python train.py --n_head=2 --norm_eps=1e-06 --rope_base=10000.0 --qk_norm=false --parallel_block=false --init_std_down=0.00214 --final_lr_fraction=0.03 --batch_tokens=32768
MLP neurons of a small language model. Each row is named by its layer, matrix (down: output weights) and neuron, and shows model dimensions 160-255. Each number is 128 + 24 x the weight over its row's rms, rounded and kept within 0 to 255. A neuron's up and down rows have the sign that makes its largest values positive.
A block is one neuron, or neurons of one layer that tend to fire together. After each block is what it responds to, as a language model described it from the Wikipedia text at the highest values.

L3.down99 [169 127 103  79 146  83 144 142 133 142 175  99 177 138 156 129 125 137 109 156 122 156  99 128 113 102 123  99 102 113  79 200 169 109 165 145 135 123 128 108 165 112 117 113  91  88 148  83 109 154 120 168 128 118 137 155 134  90 134 130 160 114 130 149 123 116 134 120 159 136 143 152 167 129 122 107 109 155  68 139 143 126 170 142 116 134 193 130 144 147 139 158  87 129 138 111]
L3.down135 [141 116 147 108 111 118 164 127 163 130  76 125 113 135 127 107 126 127 129 175 139 147 143  70 129 138 147 134 133 135 103 117 138 131 124 164 115 133 161  92 139 142 127 166 127 125 145 131 108 127 171 136 107 141 137 128 111 143 144  82 221 120 140 140 150 124 106  77 154 156 120  86 119 118 121 132 115 135 104 132  58 137 138 109  83 121 116  84 176 138 126 134 123 140 100 102]
L3.down231 [167  83 111  93 106  97  69 116 113 127 119 124 126 105 148 147  97 137 136 136 157  85  76 139 114 119 164 150 105 142  98 101 121 137 168 127 111 143 146 166 160  91 121 156 107  94 137 119  89 129  84 116 122 131 115  62 138 187 135 166 144 113 124 119 149 152  89 151 118 134  97 177 124 131 128 112 102 175 146 114  99 120 172 134 118 162 141 153 101 175 134 154 118 111 142 118]
L3.down321 [106 163  89 181  99 152 122 124 139 109 107 101  70 132 143 141 155 148 120 165 159 140  78 145 144 123  99 142 143 140 134 142 141 119 175  90 142 107 104 109 119 120 151 127 136 126 116 117 122 122 105 130 118 146 119 177 155 119 131 179 147 158 104 166 116 119 145 152 136 130 152 154 155 128  87 120 172 160  62 137 145 160 217 144 115  97 128  95 137 109 127 114  99 133 103 121]
L3.down385 [134 134 125 112 123  99 130 103 149 118  84 219 112 122 154 108 145 157 157 123 116 132 130 126 154 129 100 124 117 121 170  57 141 101 147 138 112 143 122 115 143 111 141 139  62 160 147 114 136 108 115 136 139 108 161 111 151 129  94 121 148 135 140 153 145 120 149 111 128 141 119 132 100 110 114 116 120  92 126 122 110 122 140 120  89 124 157 128 151 125  85 117  99 127 119 104]
L3.down428 [119 120 123 129 188 108 137 154 138 111 124 109 121 131 147 149 115 138 109 156 126 153 131 103 108 121 129 129 111 138 133 117 113 108 120 132  77 136 176 145 153  98 100  88  99 104 131 100 143 142  83 132 160 163 115 122 126 120 114 146 166 104 122 150  94 129  99 137 172 159 101 104 159  98 120 136  85 120 159 207 153 128 125 170 158 149 158 110 105 107 125 141  73 119 130 124]
L3.down595 [145  70 138  89  94  94 118 162 147 148 121 121 150 115 121 109  88 144 119 138 171 145 136 149 139 146 146 148 134 122 159 109 107 126 140 121 154  74 114 126 135 115 125 116 107 111 139 108 121 136  94 146 135 114 128 118 106 161 183  90  95  89 147  88 132 149 115 167  71 157 102 173  99 165  90 127  98 142 118 119 123 117 120  86 126 131 113 132 137 132 124 132  99 126 118 154]
L3.down738 [131 132  93 148 105 100 127 102 178  85 101 173  96 124 132 132 134 137 134 135 144 134  84  74 124 134 156 127 145 134 125 141 135 110 160 118 152 142 137  97 132  93 103 178 130 107 146 120 104 133 163 113 133 113  94 143  98 138 143 108 141 120 137 130 152 127 133 133  95 144 150 127 108 128 126 130 145 143 137  81  81 186 138 144 121 153  96 110 116  74 121 111  97 112  95 136]
Description: Club/team word starts. Opening word pieces of nouns naming groups, mainly "cl" of club and "team" in sports writing, plus other cl- starts (clashed, Clinical, Eclipse).

L10.down228 [100 113 106 123 133 128 132  97 134 123 117 101 155 138 110  80 138 136 103 135 159 117 136 122 116 136 113 155 104 126 129 149 143  93 125 103 114 131 109 170  85 114 139 100 137 163 148 136  97 127  87 105 143 108 122 105 125 129 137  83 163 115 148 123  90 127  81 120 124  98 121 109 125 139 163 139  98 110 136 168 160  97 154 113 134 123 139 153 139 144  74 135  96 123 165 154]
Description: Mid-word English word pieces. Word pieces inside common English words split after a first letter or syllable, often in place names, e.g. M-ount-ain, S-outh, L-ong, F-ort.

L3.down71 [136 104 153 132 174 185 114 125 139 166 103 112 109 136 106 132 122 110  95  98 140 135 156 110  65 148 138 168 144 118 152 155 143 163  94 116 135 147 106 143  94 136 133 145 108 104 109 115 155 123 116 154 119 125 136 137 112 137 131  73 140 100 132 106 113 117 126  53 104 161 132 158 126 136 172 115 119 105  98 152 122 171 151 125 124 130  88 106 159 149 113 174 132 136  93 127]
L3.down526 [ 97  98 144 122 147 146 163 125 160 136 176 179  92 116 114 145 102 132 132 120 114 140 160 112 172 120 103 120 121 149 134  96  99 103  59 156 129 112  91 100  88 128 123 125 122 175 113 159 120 128 116 139 138 127 144 139 144 140 142 134 194 175 156 134 139 162 150 122 139 156 135 151  93 118 145 115 150 154 172 109  90 142 102 114 140 109 161 173 120  95 111 142 131 132 100 149]
L3.down583 [ 78 155  90 185 109 126 104 130 150 156 161 154 108 152 154 140  95 158 148  68 123 116 163 127 126 166 106  82 141 150 125 110 184  96 178 176 152 152 113 100  94  96 108  81 145 168  99 150 135 109 114 124 146 155  93 149 140  89 111  93 170 170 106 125 127 157 131 155 132 132 137 119 118 148 127 128  99 122 144 126 111 118  73 144 153 177 125 131 128 155 132 167 120 128 122 158]
L3.down603 [114 149 141 131 152 131 100 119 132 191 174 157 113 158 138 100 131 107 136 106 164 147 146 118 140  99 141 122 100 142 138  96 148 123 101 161  85 141  95 133 114 112 139 170 156 120 145  90 140 179 124 130 130 151 145 102 151 148 134 137 134 163 159 112 141 125 162 136 153 136 134 158 163 161 170 141  89 125 159 120 112 132 123 141 145 161 157 151 154 148 131 152 136  95 118 137]
L3.down635 [140 142 118 130 100 134 134 138 107 137 122 124 114 136 101 140 159 132 128  94 106  87 108  91 107 130 120 164 137 129 175 122  86  90 105 125 122 141 141 118 140 131 142 140 123 170 132  94 109 104 153 129 117 118 134 121 149 141 119 149 154 129 156 144 116 111 136 143 121 165 112 132 127  97 134 151 115 180  72 121 139  73 121 156  99 115  82 149 113 124 128 117 113 126 131  97]
L3.down764 [156 138 124 135 139 169 104 102 139 105  92 130 101 156 182 131 109 115 117 126 129 142 125 139 124  91 117 163 108 134 124  71 186 109 167 155 109 106 147  94 147 119 131 103 157 121 143  92 133 155 100 152 133 112  72 117 102 147 159 108  77 114 132 102 123 118 144 142 124 126 150 138 119 100 143 172 159 132 144 137 100 144 172  97 154 158 151 122 107 121 105  91 144 113 161 137]
L3.down804 [107 108 150 131 152  98 126 129 135  94 143 138 100 105 183 117 133 167 123 132 136 115 112 107 147  83 114 140 129 112  90  74 143 186 113 154 109 133 141 157 124 105 119 119 147 119  86 101 118 168 139  98 159 151 135 145 147 175 162 157 172 107 150  91 138 184 118 115 117 117 134 140 142 153 145 147 139 165 123 117 108 100 102  80  99 118 164 138 117 142 120 125 137 143 145 106]
L3.down964 [108 157  88  62 168 143  96 130 146 155 169 145 151 116 143 137 141 118 124 136 144 118 129 131 101 129 115 165 124 163 145 122 102  64 119 125  91 128  61 132 104 111 126 185 127 144 124 125 141 149 154 127 163 161 127 126 124 122 107 127 178 127 132 129 123 128 127 159 165 160 158 133 162 152 125 131  96 130 170 126 136 157 136 118  82 144 162 144 110 131 140 118 119 156 158 108]
Description: Word-initial fragments (app, sp). Opening subword pieces of longer words split mid-word, mostly "app" as in app-roaches, app-ointed, app-lies, plus sp-oken, comp-ressed, ag-enc-y.

L4.down258 [132 168 113 143 155 126 106 108 125  88 153 128 117 135 142 102 116 115  98 136  96  94 102 146 109 125 160 162 129 101 112  98 112  89 123 109 132  99 124 130 125 121 104 120 136 106 101 141 182 123 145 142 125 109 116 150 168 111 139  77 112 153 100 155 176 105 172 172 135 138 122 115 153 138  82 106 171  88 120 192  81 132 114 118 123 122 143 104  99 115 126  97 145  98 136 153]
L4.down303 [103 116 152 132 149 181 102 111 145 113  97 104 153 115 121 145 107 116 106 141  92 154 107 100 147 120 116 116 130 130 114 121 135 110 178 162 146 128 138 116 114 117 141 183 131  92 119 130 122 146  81 171 145 156 115 119 145 117 137 113 137 144 141 156 134 181 147 122 151 164 135 127 103 131 108 165 154 113 142 157 108 152 131 143 109 147 146 128 111 114 114 107 135 113 136 136]
L4.down513 [133 112 124 128 182 146 147 125 119 148 149 136  87 117 126 125 149 132 104 104 102 101 106 125  90 143  89 149 116 123 174 122 150 121 137 150 130 159 141  95  79 165 129 163 153 113  98 155 157 148 141 146  77 141  92 185 147 116 129 130 127 149 115 143 163  94 148 141 156 171 120 147 119 154 108 147 139 134 139 122 159 139 130 141 142 102 125  94  96 113 111  98 119 134 113 145]
L4.down750 [139 120 127 121 162 150 143 134 150 118 179 113 141 122 130 151 119 130 108  83  57 156 112 125 102 129 127 142 111 104 168 128 164 133 156 136 133 141 119 129 193 109 101 173 134 120 149 153 162 127 133 158 124  94 165 145  98 108 126  91 177 139 121 152 128 106 118 132 106 168 122 131 131 181 120 105 178 119 149 127 126 134 134 112  95 104 176 153 115 165 107 122 151 105 120 129]
L4.down777 [105  95 123 129 113 127 119 138 110 131 137 160 161  94 121 145 152 142 160 104 134 101 136 158  79 120 131 131  89 117 109 101  89 117 134 104 123 133 133 145 133 157 105  99 142 131 144 129 143 131 179 130 118 162 153 174 127 140 140  76 134 126 130 146 154 150 182 128 122 128 186 139 137 178  84 107  85 122 182 160 121 152 101 155 133  84 135 143  64 110 125 158 107 137 132 185]
L4.down912 [127 161 126 148 105 143  97  87 130 128 121 101 144 165 132 104 120 130  94 150 146 131 110 118 138 128 121  94 132  95 108 100 147 151 170 150  95  99 135 130 111 147 162  89 126 111 176 146 181 124 125 183 158 152 151 140 116  98 144 166 127 147 148 141 105 143 145 129 138 147 131 142 147 108 126 171 131 114 127 112  76  90 100  81 138 108 119 144 130  70 121 155 125  76 152 139]
L4.down939 [115 188 146 112 133 102 120 109 117 166 125 146  95 103 113 148  99 142 121 142  90 127 102 149 141  94 121 125 149 171 164  79  94 108 140 101 150 130  97 122 144 181 120 130 148 128 109 120 137  72  96 144 131 129 121 151  90 100 119 145 116 123 134 120 118 122  93 129 115 126 114 108 112 149 119 147 120 109 101 138 118 135 121  83 135  90 127 155 105 121 139 103  97 157 122  89]
L4.down963 [ 95 105 120 150 144 103  84 124 119 119  95 184 130 120 121 134 113  95 153 122 145 136 127 119 140 161 102 161 149 106 166 129 121  89 102 112 156 158  74 154  82 147  98 112 156  98 168 144 154 129 104 159 136 159 146 176 147 176 118 152 128  98 109 165 144 140 138 123 167 119 108 131 136 125 157 130 117 140 107 185 135 108 101 133 144 149 134 126  80 126 140 144  99  72 165 153]
Description: Mid-word fragment of common words. Word-start or mid-word fragments of common words split into pieces, strongest on "irect" in director/directed in film credits, also w(ide), act(ed), overn(ment), co(-operation).

L10.down497 [153 111 105 144 138  78 151 138 172 155 120 124  96 169 123 115 137 173 108 167 127 140 104 114  78 157 117 157 179 123 120  42 109  92  92  91 122 134 114 118 130 114 124 151 119 105 141 142 129 121 165 107 114 148 106 138 125  71 120 154  92 139  98 126 126 103 113  75 113 144 126 156  91 121  93 106 144 128 143 112 115 125  90 128 116 137 111 125 113 122 103 115 115 148 115 101]
Description: Word-start "cl"/"l" fragments. Fires on an opening word-piece like cl, Cl or l that a longer word still has to finish, as in cl-ock, cl-ose, l-ife, C-l-ergy.

L3.down138 [142 172 123 125  77 117  75 123 150 125 146 166  59 101 114  83 105 148 102 162 119 113 156 121 140 101 124  83 155 114  91 100 145 121 122 135 135  79 152 135 104 114 150 120 127 112 161 174 145 125 130 151 117 138 117 146 124  92 157 122 120 104 114 157 147 165 138 113 162 114 124 130 116 127 115 130 122 136 123 149 112 108 114 125 169 165 130  52 108  89 130 147 127 106 140 154]
L3.down189 [117 128 103 116 135  96 135  92 136 144 129  79 120 152 113 123 117 120 131 162 112 105 124 124 107 129  83 126 124 150 107 144 179 161 139 154 117 154 109 124 119 104  84  99 139 115 117 117 149 134 138 103 140  98 155 186 119 144 152 150  96 137 113 148 155 161 113 127 150 154  87 150 164 141 108 158 111 149 119  93 135 105 123 125 133 124 193  98 145 143 125 164 153 127  56 144]
L3.down274 [140 101 122 117 149 115  98 104 141 138 127 144 154 105 141  93 110 128 133 135  96  82 134 135 126 125 123 127 125 105  75 117 127  99 166 123 148 132 149 146 143 126 152 110 109 121 169 110  97  74 144 102 145 141 125 153 142 139 152 152 102 115 142 149 129 133 134 166 143 156 123  98 133 128 102 161 151 174 110 117  84 162 120 156 115  98 127  84 172 104 118 133 155 125 159 151]
L3.down548 [114 142 123 109 116 115 150 132 119 119 131 129 151 121 104 149 123 129 150 131 151 124 111 176 140 136 129 139  77 141 124  56 130  98 134 188 146  89 135 153 107 109 119 105 135 103 104 134 143 179  64 133 137  96 110 140 160 106 152 140 133 139 129 160 162 122 111 143 112 126 111 111 131 149 106 109 155 102  93 161 145 114 142 121 105  58 178 152 128 106 159 136 130 113 139 125]
L3.down765 [ 88 153 103  96 106 143 103 163 165 120 137 112 175 113 128  99 128 128 108 150 130 138 164 119 122 137  81 109  89 160 155  69 132  94 125 141 168 107 166 137 145 144 124 182 123 109  89 112 140 131  99 142  94 141 156 145 137 131  99 184  89 130 102 151 160 129  93 127 123 108 117 138 126 124 109 129 123 114 168 171 117  83 135 120 134 153 141 147 101 117 110 158 108  96 107 116]
L3.down847 [127 123 106  83 134 107 102 132 139 127 106 130 121 170 111  54 137 114  78 133 119 125 178 140 113 153 117  92 169 138 173  99 132 160 140 117 110 111 142 115 135 108 135 143 126 123 129 187 138 135 122 164 109 149 158 143  99 101 144 131 127 129  73 137 131 131 138 139 109 126 133 131 125 135 131 150 114 151 135 126 153  73 111 110 123 127 115 124 125 129 105 166 122  94 138 107]
L3.down888 [116 146 121 133  99 141  55 139 104  92 106 115 122  92 126 143 150 160 113 162 114 106 181 116 149 204 156 157 140 137 125 115 138 147 157  94 134  85 155 137 126 103 145 119 176 126 114 126 149 159 113 153 118 161 120 137 109 117 100 142 150 119 149 136 105 134 131 170 129 124 127 140 159 159 105 122 116 137 137 176 121 140 129 135 144 152 175 115 192 115  94 135 133 170 156 171]
L3.down971 [111 131 113 144 135  96 157 117 141 108 137  85  97 140 111 110 155  60 133 122 114 136 124 122 127 134 156  94 130 112  99 116 156 149 118 152 141 104 182 169 174 109 143 158 156 115  68 138 136 161  97  96 111 175 157 137 168 133 155 122 169 119 101 173 104 128 102 141 143 143 139  79  98 126 115  92 171 144 158 145 102 122 152 104 113  96 145  95 103 114 101 146 161 103 175 154]
Description: Split-word opening fragments. First subword piece of a word split into tokens, strongest for co in coach/coordinator in sports text; also le(ague), man(ufacturing), Le(jaren).

L3.down178 [137 124 108 123 125 108 109 137 178 102 100 105 111 130  82  95  97 117 120 129  97 108 123 137 121 142  94 133 131 108 106  72 146 148 104 156 160 152 164 140  67 123 104 128 108 127 138 138 109 130 147 101 155 133 109  96 129  96  81 115 125 110 123  94 114 134 145 115 143 145 130  88 134  89 133 108 142 138 160  92 123  80 164  92 165  95  82 124 116 121  94 131  98 137 149 148]
L3.down354 [125 171 134 112 119 150 115  90  80 110 136 154 107 124 136 104 137 115 127 116 178 118 147 122 141 160  71 113 155 144 138 146 143 106 154 122 130 138 141 159 112 129  83 119 151 160 134 125 117 145 130  88 143 127 138 119 173  99  89 161 104 155 158 155 123 166 152 183 119 123  99 106 121  97 113 137 123 109 156 131 156 144 164 129 200 149 112 138 121 108  93 141 175 116 111 176]
L3.down392 [155 125 113 162 150  99 169  70 152  89 111 103 149 151  99 168 131 128 119 127 120 112 167 105 136 103 152 151 104 130 119 130 146 148 136 120 158 118 113 173 154  94 103 157 120 149 150 172 135 154 133  88 140 137 113 136 114  86 112 110 112 131  84 165 156 108 151 115 124 146 120 100 142 107 172 126 138 147 162 113  84 111 135 106  73 153 137 130 145 157 123 145 128 135 110 162]
L3.down394 [119 130 155 130 184 133 144 171 142 116 137  97 154 131  89  79 121 151 152 151 135 133 159 140 119  94 107 131 149 109 163 168  95 108 138 156 143 134 126 110 115 108 113 108 148 113  98 130 116 115 128  88 133 153 166 114 116 134 115 131 101 158 126  93 155 111 156 159 103 120 111 124  82  88 120  76 144 159 140 150 125 126 103 144 128 152  93 113 161 149 127 107 131  93 168 147]
L3.down726 [144 165 127 105 135 119 107 127 169 134  93 142 150 136  92 105 103 121 125 108 114 144 137 118 115 118 129 139 123 141 129 123 137 110 136 124 118 141 133 163 119 122 147 128 141 143  96 177  94 129 192 124 118 104 112 113 121 169 161 165 134  91 131  56 119 103  69 118 154 158 111  80  95 171 109 132 130 121 180 118 107  97 104 153 141 133 145 173  67 103  93  93 127 171 112  93]
L3.down754 [ 93 128 135 153 155 135  74 158 176 136 149  95 108 136 158 130  92 117 112 165 109 110 143 122 131  59 117 108 131 147 137 112 114 174 122 102 155 141 151  97 101 153 117 108 119 136 111  80 143 175 118 117 128 140 154 151 121 125 130 131 134 159 123 156  91 107 134 129 141 127 180 101 132 144 143  96 150 115  94 160 147 170 145 121 103 131 102 105 143 116 122  99 117 109 123 141]
L3.down906 [144 202 144 119 156 106 122 139 164 124 139 136 139 103 121 132 118 164 126 147 125 157 115  87 154 172 139 133 102 103 147  98 130  92 159 114  97 119 138 127 111  70 118 140 114 134 154 172 122 105 144 108 126 124 135 113 140 122 148 139 129 144 132 111 112  79 112  83 177 131 135  72 146 164 142 129 159 134 147  90 112 135 115 147 140 127 111  87  76 112  91 127 125 122 131 122]
L3.down1023 [114  78 134 161 112  91 140 133 115 120 135 111 122 139 132 118 140  79 131 136 128 122 114 149 110 102 120 175  67 138 111 144 137 173  78 162  95 132 161 112 114 141 117  80 127 124 107 127  94 120 137 124 107 138 140 117 130 169 134 135 149 123 120 102 110 139 109 138  95 143 136 129 113  98 163  90 144  75 131 126 113 143 130 191 147 118  88  91 137 186 114 122 155 181 115 126]
Description: Word-start fragments. Short opening pieces of a word that must be completed, mostly th (three, through, thought), T (CST, O'Toole), att (attended, batting), and second before -ary.

L4.down0 [148 169 139 138 141 153 105 119 110 133 122 133 105 124  66 141  99 128 118  94 129 136  63 106 112 127  98 120  86 156 129 168 134 135 151 141 127 107 137  89 101 170 110 122 104 154 127 128 135 111  94 119 156  66 165 142 135 115 127 142  95 159 196 127 102 154 175 128 100 176 163 115 120 103 134 169 132 126 171 134 160 129 146 135 121  77 157 145 148 141 141 109 121 157  93 152]
L4.down18 [145 112 175 126 178 120 135 115 155 149 143 188 104 139 147 109  95 107 155 126 156 181 150  82 127 154 144 148 104 129 145 109 127  91 122 111 119 183 109 100 117 141 146 149 131 147 144 143 145 137 149 125 139 133  91  94  99 143 181 137 179 176 153 146  93 106 149  96 144 158 125 131 135 144 117 148 111 125 149 137 122 102 141 121 114 119 159 145 139 102 151 113 128 108 122 121]
L4.down155 [136 160 160 116 142 107 128 139 125 125 126 123 144 116 141 107 111 122 118 119 141 112 128  90  98 118 155 126 107 114  92 106 102 139 110  62 124 100 156 166 116 110 162 126 148 121 152 120 150 163 127 147 129 144 140  93 128 126 132  79 119 140 125 119 135 146 130  79 125 142 141 108 143 147  82 106 155 118 153 127 116 128 135 120 131 145 124 128 130 177 102 115 129 155 114 144]
L4.down375 [130 138 134 154 127 116  93 121 125 150 141 148  92 155 174 113 116 115 128 101 118 112 145 147 110  84 109 129 117 185  93 101 125 105 110 126  90 110 147 101 157 149  86 141 150 159 158 136 115 170 153 129 112 175 140 115  99 103 131 144  66 125 162 112 118  81 137 112 130 167 138 185  81 114  97  95 139 139 110 131  99 109 109 118 162 140 158 183 162 153  96 158 125  92 130  96]
L4.down384 [125 165 135 127  69 143 127 149 144 124 144 134 132 118 100 121 130 123 158 152  87 126 124 114 156 145  43 140 134 108 112 177 145 159 101 107 158  86 166 132 133 145 108 127 121 127 138  76 111 109 149 160 153 163 130 104 104  94  98 162  86 111 127 124 175 109 129 134 127 125  90  92 101 151 121 131 102 121 155 128 170  73 122 120 128 173 113 129 130 165 116  94 122 151 118 117]
L4.down427 [131 108 185 102 151 139 119 119 166 145 135 119 126 119 133 111 151 115 139 122  99 100 153 106 103 135 151  83  87 162 118 106 131 141 123  87 136  82 111 105  89 142 158 125 132 119 150 146 110 149 155 142  99 139 117 124 116 167 113 116 118 104 127  88 140 149 140  87 122 114 110  93 178  93 163 122  92 173  94 140 116 122 154 143  88 103 153 132 128 105 140  98 145 118 110 154]
L4.down516 [121  96 159 175 165 157 118  69 137 141 141 153 138 101 120 130 144 191 115 158 138 110 112 158 133  79 103 117 114 122  89 129 128  96 127 156 113 128 136 131 143 103 109 180 126 139 141 149 148 164 123 168 140 128 129  93 145 186 153 139 128 168 159 122 114 138 111 140 131 116 109 122 196 123 177 120 172 118 159 108  98 127 109 125 124 132 145 115 107  86 154 176 149 112 130 129]
L4.down702 [ 94 173 117  99 137 126 139 133 114 119 161 126 150 133  86 118  91 122 108 125 156 140 147 128 114 123 140 136 139  99 142  75 134 120  98 160 129 119 115 122  61 152 105 149 139 123 137 109 140 180 147 150 132 162 129  80 153 203  96 173  83 136 157 100 160 126 114 168 115 119 122 160 163 124 148 176  99 106 170 117 120 134 165 131 135 132 131 163 117 114 121 138 123 124 115 129]
Description: Mid-word pp fragments. Word pieces inside words awaiting completion, mainly pp/app (Apple, Uppsala, dripping, appearance), also inn (Quinn, winners), abbreviation or decimal periods (U.S., p.m.), table dividers.

L4.down69 [119 120 131 146 131 148 164 127 131 130 129  95 127 104 129 174 137 112 124  94 104 112 105 123 165 133  95 143 121 125  89  90  84 114 149 116 155 113 148  87 106 100 122 105 139 144 118 119 169 160 164 146 142 109 124 111 135 131 146 106 134 117 126 126 133 154 136 135 126 160 119 118 101 152 150 147 121 135 102 136 124 138 185  92 119 111 153  97 126  81 157 153 102 144 118 109]
L4.down255 [149 114 118 130 125 107  74 115 103 125  78 127 143  99 149 146  97 134 125 110 138 114 119 136 141 124 130  95 165 130 135 117 129  99 112 129  75 134  98 181 199 119 165 136 130 118 126 174 143 142 135 111 117 157 141 106 154 124 119 114 165  89 102 147 150 102 143 144 130 137 148 144 118 146 117 144 131 124  63 151 113  82 182 125 119 123 125 157 125 102 160 132  91  84 141 125]
L4.down494 [128 141 130  89 144 151 158 134 150 105 106 152 125 106 133 114 154 114 122 131 103 113 140 124  95 148 112 104 116 124 138  77 122 158 141 112  99 102 139 159 156 112 108 102 117 156  94 114 161 136 132 135 129 122 109 106 155 109 102 105 161 143 104 128 109 110 112 122  88 120  69 122 116  97 139 144 180 178 150  70 113 146 126 118 171 134 161 140 141 105 102 138 158 133 112 125]
L4.down552 [169 178 113 136  89 115 168 165 140 147 127 173 135 128 181 143  83 141 114 112 145 106  88 105 106 156 126 143 151 131 132 162 135  91 143 153 116 121 124 146 149 126 139 118  92 102 135 118 112  98 166 145 129 129 149 156 145 125 115 123 100 135 135 181 137  83 150 154 142  35 126 157 109 148 118 159 122 112 112 110  94  85  91 132 134 135 117 132 117 115 147 107 132 126  91 109]
L4.down687 [ 91 133 105 111 164 114 113 131 141 108 161 153 134 133 167  98 142 153 115 135  93 151  97 124 118 101 150 102 123 148 124 119 148 118 143 131 142 123 111 117 167 128 124 113 111 105  85 122 120 133 107 131 155 119 137 128 145 163 100 107  52 152 139 112 150 127 127 131  87 101 132 111 128  82 116 146  98 108  94 108 120 100 145 136 103 100 113 117 127 156 155 125  93 142 104 137]
L4.down747 [149 103 117 118 127 154 119 124 106 125 125 118 110 138  93 121 152 148  82 130 149 155 114 115 165 133 117 133 165 136 135 170 118  89 109 139 103 140 140 106 132  89  87 120 118 149 133 114 118 115 123 138 133 136 176 150 145 166 135 131 131 168 110 169 156 162 145 108 131 116 117 105 136 160 113 125  73 181 119  98  87 134 154 165 131 151 109 129 156 105 126  87 145 106 154 107]
L4.down823 [140 144 112 136 135 157 128 143 145 172 111 156 133 114 159 127 153 132 137 104 175 146  98 118 135 119 116 169 129 164 125 124 101 110 156 174 176 143 161 178 123 108 127 145 139 127  92 150 113 144 107  79 103 156 144 153 121 100 134  71 164 119 168 130 162 108 112 142 112 142 157 120 145 149  83 136 121 116 143 136  93 114 210 169 130 156 105 115 115 108 146 135 140 147 174 123]
L4.down1011 [103 109 138 128 125 131 135 137 108 145 137 123 173 131 102 109 135 145 158 136 161 121 115  94 133 141 125 127 119 125 132 109 175 123 162  96 168 147 125 114 147 103 116 171 153  94 124 114 138 185 132 106 105 165 159 179 107 115 151  96 102 133 120 128 126 137 138 107 103 154 153 133 121  90 110 126 124  81 138 128  89 108 173 126 111 141 143 106 111 155  91 151  92 139  81  91]
Description: Coordinate markers and word-initial fragments. Mainly the invisible character after longitude in coordinate strings (W﻿ / ﻿), plus word-starting pieces like cl- (club, close, clay), acc-, sub-, and == headings.

L4.down32 [189 121 156  99 142  97 139 115 132 112 113 125  89 122 133 126 126  95 136 148  79 145  87 103 126  81 145 128 169 139  97 128 155 116 147 136 131 129 139 110 170  68 111 132  87 157 104 117 171 112 154 123 164 135 120 175 112  90 148 106 138 139 113 111 137 134 110 108 110 112 117 139 112 162 135 138  97 105 179 100 111 101 173 126 159 103 133 153 119 105 143 153 102 143  82 145]
L4.down111 [143 143 124 147 100 136 142 115 160  90 133 118 108 111  99  92 132 130 165 153 115  87 113 122 131 114  62 173 109 141 125  95 122 155 103 144 173 123  86 114 113 151 138 150 129 163 152 154 105 158 130  66 120 154  99 107  99  99  84 109  67 136 124 134 163 155 175 111 120 147 124 129 119  98 133 125 137 133 136 103 115 122 154 108 119 107  57 135 125 131 109 119 127 112 118 156]
L4.down190 [107 168 153 124 136 107 140 143 145 129 128  89 155  64 139 145  92 122 136 123 124 139 112  88  93 129 153 169 150  96 121 135  84 112 187 183 116 133 116 113  92 153  90 130 133 118 115 114 121 110 140 142 190 104 114  75 113 156 120 119 138 135 117 147 101 143 122 130  98 153 140 158 133 151 141  88 107  98 132 124 108 132 133 117 142 149 118 142 160  81  98 163  90 146 171 106]
L4.down349 [145  96 137 115 138 116 140 114 157 160 140 121 121 139 119 142 141  93 124 131 131 129 125 122 134 100 116 140 120 117 130 143 112 143 108 106 103 124 164 123  80 158 114 127  99 135 122 117 124 115  84 135 111 171 108 108 124 133  90  96 156  80 155 117  98 141 159 155 126 111 106 137 154 132 131 137 119 171 141  90 115 105 161 121 117 142 102 128  98 106 150 119 137 162 111 105]
L4.down378 [126  98 109 107 112 148 161 101 126 144 121 125 154 101  99 123 125 138 122 114 146 197 112 134 110 161 103 161 167 130 127 152 157 171 106  92 160 153 130  89 130 155 152 148 101 134 114 139 155 106  95 134 131  90 130 129  87 125 103 122 156 120 139 117 123 131 123  80  86 134  79 137 159 130 132 128 125 110 145 118 124  87 131  90 125 102  93 150 118 114 126  84  85 151 135 156]
L4.down546 [161 177 139 173 129 136 179 128 150  96 123 141  76 111  90 133  96 118 124  99 150  99 163 102 123 110 167 114 152 111 114 115 123 126 131  88 127 121 124  96 147  95 141 131 119 173 132 137 141 153 128 147 139 170 116 123  91 125 146 108 130  75 132 103 131 121 113 129  91 166 144 131 126 136  70 130 117 157 103  97 131 147 162 135 141  90 109 137 141 114  86 122 115 187 145 130]
L4.down785 [150 138 123  70 106  95 154 113 120 118 136 119 150  71 106 183 131 129 153 128 124 152 157 118 100 160 114 110 108 100 145 115 144 107 112 139 143 129 147  76 105 104 113 136 143 124 123 143 143 129 111 142 140 113 131 140  75 115 137  94 146 129 103 148 118  86 125 128 119 165 132 139 113 115 117 140 147 124 107  98 118 123 166  71 148 112  70 151 125 122 120 108 108 133 123 152]
L4.down898 [116  98 135 124 146 128 150 107 150 123 146  87 140  81 156 119 126 101 140 133 121 131  83 109 144 129 139  99 111 157 157 108 139 111 144 182 144  99 103 134 123 131 133 115 131 130 102 142 152 168 153 124 141 180 140 101 124 100 107 101 103 123 162 158 156 130 109 173  84 102 128  84 156 122 117 155 117 119 133 112 172 141 134  83 169 162 140 152 114 114 109 147 160 156 112 141]
Description: Mid-word vowel-stop fragments. Short word-internal pieces, mostly at, ock, ack, ip, att, that continue a word, as in coordin-at-or, c-ock-tail, att-ack-ers; occasionally " out".

L10.down258 [138 110 146 109 145 176 143 140 157 134 132 121 127  93 143 154 159 125 132  71  96 175 140 125 110 143 155 161 136 119 120 118  92 115 134 106 158 169 136 125 129 130 103 190 128 154 101 144 135 101 161 138 119 141 101 125 123  53 126  82 114 134 105 125 131 139 114 135 132 143 114 101 110 173 176 118 103 111 157 175 135 128 102 109 150 185 144 150 157 146 140 146 124 153 169 186]
Description: Letter w token. The letter w/W as a standalone word-piece, mostly mid-word or word-initial before a split rest, as in Oden-w-ald, Net-w-ork, song-w-riter, or W-hen.